config.toml
num_hidden_layers = 13
hidden_size = 192
num_attention_heads = 3
num_key_value_heads = 3
head_dim = 64
intermediate_size = 512
vocab_size = 2048
hidden_act = "swiglu"
norm = "layernorm"
norm_place = "pre"
norm_eps = 1e-05
positions = "rope"
rope_theta = 10000.0
rope_fraction = 1.0
qk_norm = false
attn_scale = 0.125
bias = "none"
tie_word_embeddings = false
parallel_block = false
init = "trunc"
init_std_qkv = 0.0254
init_std_o = 0.0
init_std_up = 0.0254
init_std_down = 0.0
optimizer = "muon_variant"
learning_rate = 0.0112
weight_decay = 0.012
lr_head = 0.00573
max_grad_norm = 1.0
warmup_steps = 200
schedule = "wsd"
decay_fraction = 0.833
decay_shape = "exp"
final_lr_fraction = 0.0
batch_tokens = 32768
max_seq_len = 512
doc_mask = false
train_tokens = 343900000
max_steps = 10495
dataset = "wikipedia_en"
MLP neurons of a small language model. Each row is named by its layer, matrix (gate and up: input weights; down: output weights) and neuron, and shows model dimensions 48-143. Each number is 128 + 24 x the weight over its row's rms, rounded and kept within 0 to 255. A neuron's up and down rows have the sign that makes its largest values positive.
After each neuron's rows, "fires after" lists the tokens most often just before its 100 highest values on Wikipedia text that the model never trained on.

L3.gate166 [ 94 130  82  95 134 137 161 164 135 148  93 162 112 128 145 106 142 168 124 118 125 134 135 125 107 146 110  61 142 123 127 147 132 138 121 123 168  92 132 105 141 128 105 150  87  96 143 172 144 146 117 132 119 127 127  78 134 106 119 156 186 134  87 149 112  98 119 130 147 163 134 104 120 131 113  81 112 122  97 147 125 117 166 168  85 124 145 150 168 124 121 130 128 128 155 141]
L3.up166 [126 113  86 155 120 143  93  98 145 115  90 173 164 107 136 164  97 105 127 120 149 152 176 130  94 164 140 101 158 143 113 151 133 120 143 133 103 116 151 171 161  94 132 108  93  82 184 143 146 108 135 148 101 138 132 157 124 115 127 104 186 132 142 121 116  83 140 151 116 157 105 166 125 119 122 126 147 100 127 113 107  87 140 134 119 146  99 137 133  70 152 167 165  94 120 102]
L3.down166 [130 104 145 139 165 118 117  99  92 121 121  80  72 136 136 126 143  99 134 109  84 100 112 115 112  99 135 123 124 128 103 160 117 121 122 111  92 119 155 161 136 155 119 182 108 155 120 162 144 140 109 168 136 153  88 107 140 120 154  98 151 155 137 133 114 145 128 169 120 106 126 118 158 134  94 139  96 136 131 131  93 139 104 138 155 191 122 139 152 120 102 153  88 147 142 147]
fires after: " b", " sp", "qu", " sk", " W", "B"

L4.gate491 [124 122 108 146 138 138 102 116 127 125 140 160 152  82 100  78 147 115 109 145 111 108  76 130 101 113 139 117 150 105 103 118 139 151 141 111 143 100 154 120 114 121 151 107 119 124 169 157 155 104 165 104 112 124 162 142 117 105 140 117 151 116 143 112 119 148 132 145 138 119 130 101  82 227 120 165 102 103  91  82 154 101 138 123 113 125 104 130 143 142 110 176 130 151 109 137]
L4.up491 [ 99 147 175 163 163 110 101 180 119  79 117 116 142 110 151 125  98 122 111 147  68 101 123 132 113 115  86 145  81 136 125 141 124  92 126 153 113 149 151 138  91 143 141 106  98 163 124 142 132 132  93 113 150  77 151 135 134 109 149 134 137 147 151 153 117 121  73 102 138 136  57 148 118 134 104 100 127 100 124 121 138 155 151 154 177 114 187 183 174 112 135 110 123 145 106 103]
L4.down491 [137 126  86  95 106 136 117 108 101  80 158 100 113 107 119 124 134 117 141 116 127 133 118 121 133 126 185 129 114 134 133 115 156 150 129  98 136 142 116 150 133 111 164  89 116 165 127 121 141  69 121 100 145 107 111 113 116 165 110 144 120 113 121 134 142 124 148  92 155 140 131 121  87 111 120 127 127  59 137 178  93 145 173 135  96 104 115 113 121 125 136 122 113  93 157 111]
fires after: " St", " P", " B", " sh"

L3.gate339 [123 137 151 106 103  98 170 149 138  91 187  94 164 149 120 100 126  93 113 126 168 155 178 118 144 108 109 152  89 124 102 119 127 147 109 151  82 112 136  99 117 125 125 125 112  91  87 159 142  97 166 132 162  97 118 101 145 143 118 103 135 112 108 201 111 103 147  96 107 154 109 126  99 148 152 122 121 112 161 176 154 135  63 140  80 127 119 156 107 122 124 157  99 144 124 154]
L3.up339 [152  71 111 101 124 162 111 159 138 123 174 122 138 175  83 130 120 116 114 107 147  87 146 106 112 107 151 135 146 126  93 166 177  78 127 119 136 145 101 136 150 145 151 134 157 182 175 145 130 101 121 106 108 148 130 107 121 142 102 125  77 131  99 132 168  99 121  90 107 117 133 121 110 130 129 126 139 142 115 133 100 129  80 128  90 135 121 141 122 126 120 141 114 116 153 143]
L3.down339 [144  77 164 159  73 143 137 121 158 139 152 125 137 138 125 101 112 121 139 135 150 186 134 135 130 159  92 137 127 143 126 166 153 105 103 160 110 104 129 135 118 114 125 116 116 130 126 122  81  97 200 108 122 139  58 106 172 169  70 110 118 153 148 155 131 148 109 107 121 133 113 118 127 126 135 118 106  86 168 116 134 139 155 152 111 136 130 110 130 134 106 113 119 122 182 143]
fires after: "ug", " J", " R", " r", " v", " M"

L3.gate490 [142 141  85 100 136 142 142  73  95  78 130 133 100 144 110 158 136 187 134  96 149  99 125 124 108 122  73 175 144 100 183 120 114  97 143  67 117 112 139 120 134 119 123  85 108 129 122 137 127 156 133 146 164  73 143 147 152 171 118 124 101 160  93 129 120 120 130 143 127 116 135 102 129 118  98 140 146  95 104 144 117 130 142 140 128 166 151 152 156 149 127 102 113 133 126 124]
L3.up490 [132 127 125  77 138 164 149  74  94 139 145 132 126 103  95 141 112 135 144 110 121 127 153 124 159 118  99 167 124 119 147 108  97  92 117 120 146  84  90 121  87 124  71 122 125 137 118  96 163 138 122 191 102 116 158 134 126 122 130  85 131 148 151 171 128 136 149 117 132 219 102 101 134 113 129 147 125 152 163 175 132 118 122 120 126 147 104 164 111 158 151 109 141 128 128 151]
L3.down490 [132 156 141 156 139 121 113 122 151 135 164 141 126 114 104 118 163 123 149  68 106 182 144 135 115 199 100 113 109 106 106 122 143 117 146  96 109 125 160 114 112 115 107 113 106 102 122  88 148 140 148 140 143 126 145 149 137 133 137 119 110 108 101 127 104 143 141 130 140 142  83 163 130 129 151  97  85 125 126 110 136 143  96 112  85 163 108 103 165 152 131  92 135 154 114 138]
fires after: " c", " g", " p", " r", " C"

L4.gate27 [102 126  90 117 102 115 128  99  70  92 122 118 127 154 127 128 158 140 147 115 123 139 133 177 169 123 124 147 105 124 104 129 122 131 148 130 127 150 118 100 149 153 104 160 126 103 123 129 133  70 161 165 159  90 137 117 146 107 112 130 117 134 115 136 105 146 121 122  91 139 146 110 114 139  83 166 145 141 133 151 120 155 119 117  37 127 116 124 119  86 109 105 152 129 177  75]
L4.up27 [168 141 136 106 103 132 118 113  87 107 139 132 104 154 133 136 111 115  97 134 165 146 143 106 148 137 171 154 127 122 159 142 139 131 142 143 135 131  75 104 157 131 118 169 134 145 155 114 128  91 159 172 107 118 184 135 142 136 134  88  99 112 193 149 125 144 166 149  91 122 139 155 120 148 122 157 170 100 128 179 120 106 122  98  96 127 106 136 160 123 118 132 150 105 127 147]
L4.down27 [151 141 148 156 135 167 143 149 134 198 138 138 123  96 139 115 128  73 136 134 156 140 129 126  67 156 129 103 106 146 120 122 129 125 130 134 132  96 117 117 145 131 147  99 123 144 126 142 114  77 118  86 131 164 119 130  86 110 121 120 117 146 133 101 133 116 115 110 117 118 147 115  93 131 135 106 140 141 114 111 115 167 133 138 141  94 132 110  93 162 132 142 132 139 171 103]
fires after: " g", "v", " re", " G", " v", " we"

L4.gate176 [105 108 143  81 157 123 118 128 123 130 125 146 133 141 171 159 102 137 123 100 113 117 137 118 167 141 122 124 163 114 177 106 134 129 114 107 122 112 173 160 113 125 148 132 134 123 108 106 120  81 142 111 144 109 115 117 158 132 157  82 133 165 141 123 101 142 141 105 140  79 123 112 170 141 108 141 125 109 135 141 132  70 105 149 138 107  92 160 160 113 122 143 116 127  91 130]
L4.up176 [158 103 112 139 140 138 106 138 156  88 150 124 152 101 131 121  86 161 153 143 126 133 159 106 135 111 143 121 146 134 150 166  93 140 142 127 150 147 121 119 124 126 129 125 147 138 100 140  92 103 108 150 106 141 154 166 127 163  85  84 130 148 154 147  96 119 143 177 105 124 147 124 168 171 171 128 139 132 156 146 123 138  77 159 146  90 156 200 150 167  99 169 130 146 131 135]
L4.down176 [114 161 155 134 120 137 106 136 133 131 140 128 138 137 107 128 155 134  91 113 159 173 145 143 138 165 108 132 109 113 140 133 127 122 110  93 107 133 121 114 119 144  79 111 128 123 161 117 130 119 103 140 152 146 103 113 145 153  98 128 124 106 155 110 127 114 143 113 125 112 141 146 137 132  89 104  84 112  90 134 125 116 138 108 147  99 121 138 121 176  88 123 144 148 169 142]
fires after: " C", " Rep", " a", " the", " c"

L2.gate250 [131 165  84 108 142 148 112 120  90 152  88 153 175 162 161 106  93 128  97 117  93  98 151 117 120 128 111 102 150 117 154 153  92 125 161  61 144 104 101  83 117 150 110 102  87 131 120 103 143 161  92 137 110 104 116 132 147 135 126 129 127  86 131 119 143 168 107 120 117 190  98 140 143 151  91 111 133 160 162 130 129 106 183 145 107 113 114 147 134 153 133 162 141 124 114 140]
L2.up250 [164 142 122  96  90 111 105 127  75 103 130 124 177 127 105 116 118 126 109 122 147 142 144 127 125  83  89 104 133 133 152 115 110 118 155 114 157 131 126  95 139 112 151 136 135 102 109 106 157 153  77 117 142 128 139 162 152 119 110  95 146 135 141  98 172 177 112 132 114 158 135 121 131 158 110  96 123 131 127 123 141 129 158 162  94  92 109 106 124 159  94 171 120 143 127 202]
L2.down250 [145  73 171 149 131 140  66 141 122 138  94 124 169 167 169 145 132 136 145 127 119 125 113  76 100 165 136 176 159 109 132  76 102 128 108 101 146 104 170 122 130 112 159 109 142 134 120  85 170 155  87 148 152 130  78 125 105 137 144 114 121 123 142 102 131 128  99 122 151 148  70 170 142 151 163 145 184 165 129 135 116 135 118 137 159  96 127 119  93 165 104 135 119 135  94 153]
fires after: " v", " V", " ch", "e", " It", " Ch"

L7.gate393 [106 164 166 134 118 134 145 101 122  98 139 150 108 115 120 120 105 154 108 192 101 157 142 126 133 132 116 138 101 106 145 121 132 102 108 116 134 121 113 186 139 160  96 123  96 144 134 121 130 147 160 175 136 188  94  94 127 141 133 149 131  72 131 105 128 127 116 137 134 147 146 112 121 154 141 116 109  74 181 157 106 103 127 155 154 131  91 121  86 104 110 100 123 128 145 113]
L7.up393 [ 81 133 134 124  96 142 116 160 146 139  91 164 124 126 117 105 105 131 154  86 177 130 100 107 122 136 203 155 123 143 102 117 131 137  88 107 112 157 105 106 124  88 151 174 135 140 124 125 163 149 141  76 119 124  94  95 155 144 125 117  96 140 107  99  95  91 123 102 140 124 122 118 115 159 123 118 155  84 126 130 112 144  83 111 117 109 132 140 104 120 129 187 130 148 116 153]
L7.down393 [111 105 124 111  84 123 102 141  95 151 132 143 109 109 127 116 103  81 160 141 145  99 111 125 159  74 111 144 149 131 151  73 135 142 112 105 114 127 131 130 140 122 143  98 103 127 117 145 136 161 164 103 126 102 168 148 163  95 130 146 149 104 146 128 120 116 133 109 134 139  89 136 117 165  80 129 129 122 152 149 103 120 134  86 119 113 153 135 144 119 135 142 135 141 164 111]
fires after: " m", " f", " s", " M"

L4.gate471 [119 120 107 135 149 116 159 138 101  94 115 108  99 108 167 135  99 163 134 155 102 114 161 129 121 136 118 168 131 133 140 136 113 108 148 150 118 104 137 183 121 145 159  89  87 138 120  96 112 145 115 129 107 118 107  94 139 122 158 129 145 158 150 136 115 139 125 107 119 102 111  88 115 152 123 138  82  87 146 135 136 154 144 119 144 114 155 154 154 139 114  80 151 126 101 119]
L4.up471 [104 161  96 129 125 116 132 124  88 135 134 156 124 105 170 115 132 113 131 109 124 111 143  92 127 129 165 140  95 113 133 154 100 128 121 139  87 147 139 171 152 129 147 117  98 148 124  71 139 107 162 153  87 165 153 151  94 105 133 109 124 137 155 117 119 116 152 137 128 101 101 169 120 136  93 157 120 110 112 156 139 160 107 146 124 131 110 161 101 145 174  93 117 176 119 128]
L4.down471 [ 87 153 168 127  89 114  98 140 139 115 175 132 114 134 132 137  99 154 100 100 120 168 141 130  88 127 150 166  99 151 137 149 144 114  99 159 141 124 129 117 137 117 128 172 115 145  99 159 111 119 147 153  93 127 133  88 139  76  86 112 126 128 159 124 165 103  94 137 103 176 159 135 117 117 159  78 131  99 151 155 115 166 104 103 130 140 130 107 143 158 135 122 148  80 103 129]
fires after: " C", " c", " D", " T", "C", " "

L6.gate138 [134 108 147 152 144 161 120 125 149 151 160 134 135 114 127 127 154 110 108 120 118 180 121 177 129 102 132 171 108 161 128 129  86 127 132  81 126 134  95 180 143 163 131 102 128 189 152 129 165 142 124 102 142 152  88  94 141 131 125 148 129 114 133 160 126 118 121 102 144 108 104 133 111 169  82  84  91 138 162 121 146 145 125 110  91 120  71 118 118 134 135  77 114 152 171 102]
L6.up138 [129 116 172 125 133 130 104 107 161 108 134 157 146 136 162  96 121 129 115 134  92 155 123 175 121 105 161 126 102  99 154  90 156 108 139 114  94 149 120 143  83 139 138 158 135 143 135 127 103 105 131 111 164 116 112 118 149 115  87 129 111 176 131 151 113 121  74  99 135 130 116  99 128 139  98 126 143  78  94 120 104 135 122  90 110 102 112 145 142 115 135 120 132 156  98  81]
L6.down138 [113 126 126  94 117 112 138 122 156 130 135 105 182 115 111 144 146 156 122 116 121 127 130 104 141 113 110  99  98 128 109 113 126 103 107 135 136 171  98 141 109 136 117 177 141 135 140 114 153 151 118 144 165 123 120 119 150 153 148  91 142 130  95  93  96 129 121 139 200 110 119  97 110 115 150 115 124 129 158 147 103 151 116 122 142 118 114 160 182  78 137 131  88 138 165 139]
fires after: " D", " d", " tr", "id", " St", " B"

L3.gate463 [144 159 115 140 115 124 144 115 129 120 139 136 122 113 140 134  88 130 137 114 111 124 146 119 118  86 110 120 100 165 115 123 139 144 126 113 104 156 126 146 122 118 135 137 101 171  99 150 102 114 138  97 114 111 136 115  81 120 154 149 146 128 134 126 118 152 106 161 114 112 160 154 114 133 139 123 115 103 132 102 106 145 126 178  82 132 129  96 156 122 162 119  94 156  70 143]
L3.up463 [121 114 128 135 141 137 135 133 106 139 157 106 133 143  80  91 142 144 144 126 119 132 108 157 139 168 111 149 154 123 106 137 140  79 108 109 157 124 109 108 141 141 124 130 100 134 127 176 112  91 145 122 143 109 153  97 139  99 153  82 110 153 117 122 121 146 132 111 105 140 129 108  95 100 119  94  59 160 163 156 101 137 139 141  92 134 104 165 144 149  99 129 145 117 168  93]
L3.down463 [151 101 142 113 120 138 136 124 146 115 167 116  92 132 148 108 125 101 130 109 110 101 119 180 110 115 159 184 101 111 160 141 149 118 133 114 162  77 164 107 132 111 127 156 144 123 104  89 114 128 123 135 130 155 125 109 137 141 143 116 105 103 132 171 180 114 134 122 111 137 114 111 131 118 133  75 116 112  82 128 107 174  89  97 142 149 131 113 163 131 157  89 204 131 177 157]
fires after: " N", " M", " B", " W", " m", " R"

L2.gate417 [132 154 111 179  90 101 125 141 126 133 131 179 151 121 140 129 109 137 130 144 137 161 154 129 191  63 130 116  99 134 147 132 132 152 136  92  95 140 144 117 131 140 126 129 110 144  97 129 131 119  91  94 163  74 145  97 129 117 113 118 158  83 138 129 160 160 171  98  92 144 115 164 120 124 150 126 134 145 108 191 119  95 148 170 145 127 102 103 129  83 119 150 125 130 139  64]
L2.up417 [115 123  97  89 152 131 141 168 132 165  71 158 169 119 153 110 126 137 130 155 119 117 143 126 148 136 135  75 101 136 135  95 118 150 134 124  89 169 119 137 147 157 131 137 113  65 108 129 145 136 103 110 115 161 114 134 146  95  94 165 160 115 125 114 114  81 112 101  84 111 155 115  93 139  94 136 145 111 100 149  87 145 135 103 135 113 175 119 103 108 132 142 140 135  97 167]
L2.down417 [167 131 120 120 147 123 140 178 140 141 140 141 160 144 142 163 121 123 140 157 102  73 115  87 152 170  97  76 123 140 130 120 162 134 115 149 106 111 125 105 134 144 145 132 119  70 109  72 153 152 139  96 131  71 151 110 105  92 146 118 157 112 101  93 131 107 138 135 128 120 153 121 141 128 115 129 174 156 104 151 158 134 141 138 108 142 143 118 144 117 138 141 150 106 106 103]
fires after: " m", " s", "M", " o", " M", " D"

L2.gate240 [127 120 136 124 105 148 145 101 136 151 139 128  85 111 116 106  82 134 140 156 105 141 114 137 130 102 149 146 132 141 134  67 147 115 127 119  98 128  78 106 135 117 156 148 138 123  93 127 155 142 138 105 152 145 104  84 176 160 110 107 105  85 124 148  76 105 121 129 144 124 118 142 185 138 128 133 188 120 121 112 159 134 133 116 112 111 165 189 157 119 112 123 108 111 161 110]
L2.up240 [127 142 133 121 131  83  93 154 170 119 119 158 117 121 128 142 153 140  90 125 102 125 163  77 147 120 166 100 132 123 129 148 138 139 162 142 160 132  89 147 134 136 100 143 134 143 125 149 134 147 148 140  90 120 170 134 168 133 112 178 145  98  88 105 127 138 144  82 108 129 126 148 149 158 153 156 130 126 168 147 141 146 146 116 145 157 135 159  98 168  91 118 129 158 161  86]
L2.down240 [133 138 147 136 143 151 110 132  77 102 136 115 155 139 131 116 136 162 107 116 141 174 143 158 112 145 127 174 106 117 148 120 137 140  91  98 102 156 150 132 203 164 138 135 123 112 124 125 125 146 105 110 127 108  95 145 111 111 114 155 116 104 156 129 140 101 120 126 162 119 138 133 145 110 128 126  64 167  76  97 134 143  91 108 154  47  96 151 124 143  89  96 126 146 154 114]
fires after: " H", " ro", " wh", " se", " do", " com"

L3.gate20 [132 117 116 186 130 101 120 118 124 129 151 135 101 152 159  99 139 103 129 114 156 164 183  94  95 167 102 130 113 106 104 170 125 142 111 100 110  99 135 141 164 133 165 126 105 138 167 133 101 145 110  74 101 166  74  98 124 112 130 139 113 140 122 141 107 126 147 146 141 111 123 146  93 150 116 102 112 138 132 139 132 126 149 144 112 157 153  98 128 109 145 132  99 138 108 193]
L3.up20 [126 116 120 126 106 116 137  65 128 125 170 108 125 157 110 128 187 124 111 130 110 141 151  92 106 161 110 127 115 140 108 154  81 130 135  97 122 143 164  70 110 130 145 124 131 118 108  81 135 100  98 100 154 151  81 125 108  89 111 107 144 136 112 131 115 149 136 146 168 174 178 131 116 118  98  97 122 107 149 133 118 150 175 138  91 157 134 121 143 160 120 173 158 135 125 213]
L3.down20 [109  79 162 117 144 164 118  87 112 150 132 111 103 117 158 132 113  91  87 158 127 151 131 123 115 186 144 126 165 119 115 119 121 160 166 152 124 130 119 158 133  86 146 161 129 146 100  57 119 125 132 127 149 160  98  95  85 116 120 147 120 152 107 107 118 177 109 138 128 133 103 129 125 143 109 115 174 140 121 137 141 139 152 113 104 129 121 170 147 151  99 134  82 128 119 154]
fires after: "\n", "-", " k", " He", " m", ")\n"

L2.gate256 [140 158 134 124 128 154 106  74 110 104 146 111 142 168 110 104 174 121 152 136 109 106 176 134 110 119 135 140 127  81 133 118 127 130 121 114 149  93  91 128 133 132 178 150 129 189 149 117 100 114 116 105 163 151  89 167 127 109  90 134 179 100 133 146 124 104 137 137 125 150 120 103 138 163 169 130 102  88  98 142  79 106 131 130  85 158 116 117 120 162 121 162 112 123 155 141]
L2.up256 [123 150 117 107 143 118 102 139 131 135 111 141 126 135 121  78 136 143 118  98 160  97 143 146 105 117 179 119 131 126 136 114 147 119 162  49 171 121 103 101 152 117 125 140 123 155 139 105 124 134  77 121 141  90 152 156 138 127  98 110 184 118 121 125 134 119 162 114 124 134 139 126  93  80 160 103 122 128 128 117 139 129  95 122  96 129 127 142  54 119 144 137 121 119 136 132]
L2.down256 [101  93 145 109 137 146 135  93  84 142 135 111  97 146 156 141 142 147 110 104 122 104 108 129  98 162 132 156 113 118 117 139 140 102 163 157 144 119 162 110 116 173  83 142 155 108 115 127  98 176 151 111 115 121  99 128 152 129 120  74 169  88 143 142  92  97 120  96  89 119 156 135 144 115 175 169 191 139 130 120  96 160 130 128 130 162 166 119 141 114 114 162 124 160 131  91]
fires after: " M", " m", "arl", " p", " re"

L4.gate58 [ 83 130 114 109 164 172 104 127 102 145  95 121 109 146 146 119  80  80 155 138 121 112 114 124 124 111 161 122 125 145 127 112 118 157 141 100 143  95  94 119 103 130  73 117 106 124 108 148 132 128 114 128 130 134 147 130  92 178 101 119  89 156 142  83 130 124  92  90 105 110 141 109 116 174 127 134 117 172 109 145 160 115 136 128  65 131 138 114 127  99  96 129 120 132 105 156]
L4.up58 [127 129 146 121 164 106 120 134 116 124 154 161 115 142 126  97 111 130 120 129 172 160  85 123 127 134 147 162 101 160  70 119 128 127 113 114 111  78 108 144 169 124 112 110 154 129 140 129 124 127 170 111 123 111 154 138 103 136 115 152 132 138 151 127 118  63 159 117 131 124 147 147 100 171 186 142 107 147 116 130 149 120 115 146 116  99 125 124 192  98  95 119 172 186 126 129]
L4.down58 [171  84 167 132 159 124 151 122 113 153 141  95 176 120 104 147 133 105 155 110 150 129 139 164 117 183 104 105 133 124 120 138 174  97  78  92 129 120 111 123 101 133 138 138  75 117 105 109 127 168 153 121 128  91 154 117 100 101 127 132 136 107  98 129 141 140 126 110 132 121 124 174 140 108 158 139 138 109 134 108 159 119 144 149 138  83 101 116 130 163 120 139 165 181 115 152]
fires after: " g", " p", " c", " St", " G", " sh"

L3.gate323 [105 129 171 101 141  74 144 130 114 133 141 150 126 116 205 111 167  89 129 146 165 143 139 130 111 135 136 125 131  91 100 161 136 151  96  96  68 114 158 129 117 143  98 133 139 122 165 112 156 112  91 146 168 104 143 139 130 110  85 144 132 139 134  87 139  74 147 148 147 120 162 167 116 115  88 140 144  99 107 115 124 104 134 177 131 103  82 131 107 149 123 146 131 159 119 138]
L3.up323 [ 95  94 148  94 125 100 123 146 122 167 137 116 153  82 154 133 145 122 111 121 143 164 128 167 125 152 130  97 102 122 123 146 110 136 153 123  87 138 146 138 169 129 141 136 122  98  90 154 121  89  80 145 130 116  78 130 147 170 104 161 144 127 150 143 129 112 126 111 165  83 176 123 105 142 121  88 168 125 118 154 148 100 114 160 107 119 128 140 104 113 160 193 101 171 126 115]
L3.down323 [122  99 138 154 194 148 130 157  91  93 170 111 105 150 146 127 145  91 134 149 135 168 168 111 113 131 104 127 123 120  83 113 130 168 148 157  82  79 134 137 144 136 121  90 112 168 136 116  94 127 116 132 104 150 123 144 151 132 107 156 151 107 132 118 115 114 110 105 162 155 182 112  99 138 131 146 169 143 122 118 113 105 123 182 141 115 143 132 140 148 136 111 132 105 106 152]
fires after: "\n", "46", " (", ")\n", "í", "0"

L6.gate140 [130 185  95 113 125 126 118 142 147 113 115 156 115 142 154 109 139 102 138 140 180 117 123 107 106 106 159 141  92 116 141 136 134 110 128  97 154 103 163 131 109 142 128 113 109 181 166 104 100 135  79 124 171 132 101  95 137 109 138 178 127 163 113 153 159 144 112 113  86 107 159 103 118 149 133 134 127 133 111 170  96 127 107 117  87 121  92 137 141  98 130 117 108 142 172 139]
L6.up140 [146 109 118 107 128 164 115  92  89 120 139 145 114 141 162 115 138 140 126 170 111 138 122 152 128 144 123  94 142 168 106 149 147  89 132 115 138 147 137 143 119 153 125 112 111 135 134 116  73 129 122 114  94 164 142 120 134 120 108 126 121 111 152  78 116 120 119 115 132  94 146 139 120 147 122 128 134  97 145 124 132 116 136 143 135 127 137 160 210  77 139 126 152 140 103  95]
L6.down140 [157 114 144  91 115 147  89 105 131 124  99 138 111 142 181 103 123 134 126 145 135 104 168 150 106 166 134 115  98 157  85 138 171 106 121 138 128 121 123 145 134 117 100 100 123 113 142  69 158 126 159 101 121 112 113  86 166  96 116 152 112 104 130 143 173 112 102 136 118 128 108 150 103 104 198 138 126 160 158 143 123 131 111 134 153 102 130 118 154 125 108 108 166 151 173 122]
fires after: " c", " b", " w", " W", "ig", " acc"

L2.gate496 [114 142 132  96 143 122 158 122 108 114  96  98 114  93 126 116 111 136 128 136 130 128 102 121 128  90 180 130 143  90 114 137 128 161 166 154 120 170  94 150 125  85 132  99 123 154 160 131 126 163 157 105 118  83 109 128 134 120 111 101 137 181 126 121  97 122 145 131 132 103 146 154 106 114 113 109 143 131  98 116 130 110  88  92 173 106 135  91 123 105 162  99 118 152 104  92]
L2.up496 [153 165 134 155 163  96 126  95 132  91 126 155  93 146  99 187 117 144 136 153 155 132 124 123 110 100 177 110 152  86 110 149 104 166 145 112 141  92 105  89 130 129 147 111 163 134 120 148 136 101 123 165 123 102  94 116 175 121 129 125  75 122  99 125 141 152 136 173 128 136 114 151 117 149 152 124 145 136 118 140 150 130 130  81 163 110 167 126 162 101 144 119 100 149 135 155]
L2.down496 [164 101 152 136 129  94 124 157 108 174 118 113 129 120 112 133 117 160  99 158 119 145 136 132 111 154  97 126 149 155 126 113 147 176 113 170 122  94 173 137 121 122 137 142  95 134  98 114 104 115 139  98 118 132 140 104  94 123 146 158  97 107 138 124 130 174 112  91 103 143 153 113 142  78  99  88 150 145 146 110 131 117 128 193 139 157 100 137 132 101 113 180 104 149 110 107]
fires after: " p", " P", " S", " writ", "al", " L"

L2.gate1 [141 121 111 128 126  94 103 106 128 133 152 150 149 115 111 109  60 123 153 147 105 180 126 113 150 126 122 104 105  99 132 112 150 146 138  93 123 130 114 153 105 111 123 149  94 155 132  97 124  84 138 123 144 141 148 144 149 135 141 100 134  95 130 164  91 112  92 120 141  88 132 102 145 196 146 176 172 154 105 161 114 122 127 148 144 167 108 128 114 129 117 114 123 180 100  96]
L2.up1 [113 110 146 162  79  74 114  99 154 121 110  86 119 126 119 134 124 101 112 107 125 157 105 152 162 165 152 133 122 144 134 108 102  88 160 117 145 131 116 107  91 119 162 103 152 133 153 114 172 157 114  93 104 100 164 126 138 165 113 158 152 149 137 139  99 107 165 159 162 118 126 123  97 142 140 130 106 140 137 131 122  75 111  87 129 127 154 150 105 144 132 158  72 157 147 131]
L2.down1 [123  89 132 144 131 124 111 135 108 160 145 121 112 171 138 163 168 123 146 131  99 159 103 105 142 141  82 166 155 109 125 132 129 169 112 128 154 124 115 154  88 157 144 105 146  97 100  88 130 100 166 106 150 130 144 117 113 118 104 122 121 139 134 158  99 111 126 108 120 138 121 128 121  90 114 108 141 103 119 168 121 105 128 119 126 105 149 124 109 133  98 157 115 154 148  78]
fires after: " p", " h", " P", " H", "H", "s"

L6.gate479 [100 108 162  98 108 116 124 122 123 140 115 136 142 144 109 127 115 158 149 111  90 118 172 130 164 154 183 122  93 134 150  97  98 137  95  93 106 157 125  77 121 154  94 116  80 112 135 150  86 127 168 113 162 145 129 135 114  86 129 123 122 130 105 113 151 127  76 102 189 139 123  94 141 137 114 158 122 147 119 156 147 125 137 149 127  70 151 120 140 140 172 149  90 194 144 102]
L6.up479 [126 141 159 135 102 127 125 124 149 142 116 182 155  90 116 148 121 120 140 133  85 118 137 101 135 141 145 134 121  83 101 136 114 121 126  75 172 128 139 153  92 115 118  69 112 106 119 159 146 135 130 134 136 133 122 151 113 129 152 148 140 154 122 111 105 119 139 102 171 118 110  86 126 150  88 145 174 150 126 128 160 105 133 106 142 146  88 187 117  96 151 184 115 128 108 111]
L6.down479 [ 94 127 109 143 105 145 102 124 125 123 124 164 107 144 114 124 118 134 142 137 121 169 133 137 112 142 117 151 106 125 121 105 161 102 144 108 135 119 150 147 106  75 180  86 115 163 122 153  89 102  98 162 128 137 116 125 118 118  80 144 132  94 141 112 157 141 136 147 158 140  96 148 104  88 128 191 158 126 121 139 146 134 143 130 133 123 116 140  74 134 129 114 150 147 117 117]
fires after: " is", " me", " in", " P", " p", "he"

L4.gate21 [125 143 114 130 113 135 157 104 100 185 149 111 112  97 159 123 112 110 100  76 146 133 153  90 147 136 120 115 117 132 128 133 146 126 157 157 123  92 111 120 139 135 138 120 137 183 161 142 129 110 124 120 111 107 133 151  89 102 178 146 103 123 125 142  98 141 150 107 109 125 115 123 159 147 159 151 140 135 160 135 110 120 108 117 127 118  79  91 154 156  95 112 137 167 118 113]
L4.up21 [158 155 100 101 145 110 166 124 136  94 108  89 131 153 148 152 109 125 118 112 157 147 126 126 156 112 109 109  81 103 124 108 145 167 137 166 112  98 126 150 151 122 113 110 140 139 139 129 113 103 163 144  94 121 102 192  91 157 152 154 125 155 167 118 149 130 104 132 106 166 109 142 110 163 152 149 114 161 108 126 122 147 138  85 162 131 125 151 140 143 136 126 171 138 115 143]
L4.down21 [141 131 105  73 146 132 126 175 175 141 100 125 111 125 143 136 153 106 143  97 105 123 141  97 143 143 150 109 141 143 145 137 152 153 128 159 128 119  84 172 129 125 119 107 141 120  51 139  95 138 110 119 151 147  91 132 130 102  93  96 134 150 132 131 160 163  99  99 132 144  95 107 131 149 135 139 119 112 153 162 133 110 111 132 130 156 113 133 200 132 163 124 134  95 103 153]
fires after: "y", " inc", " E", " un", " C", " c"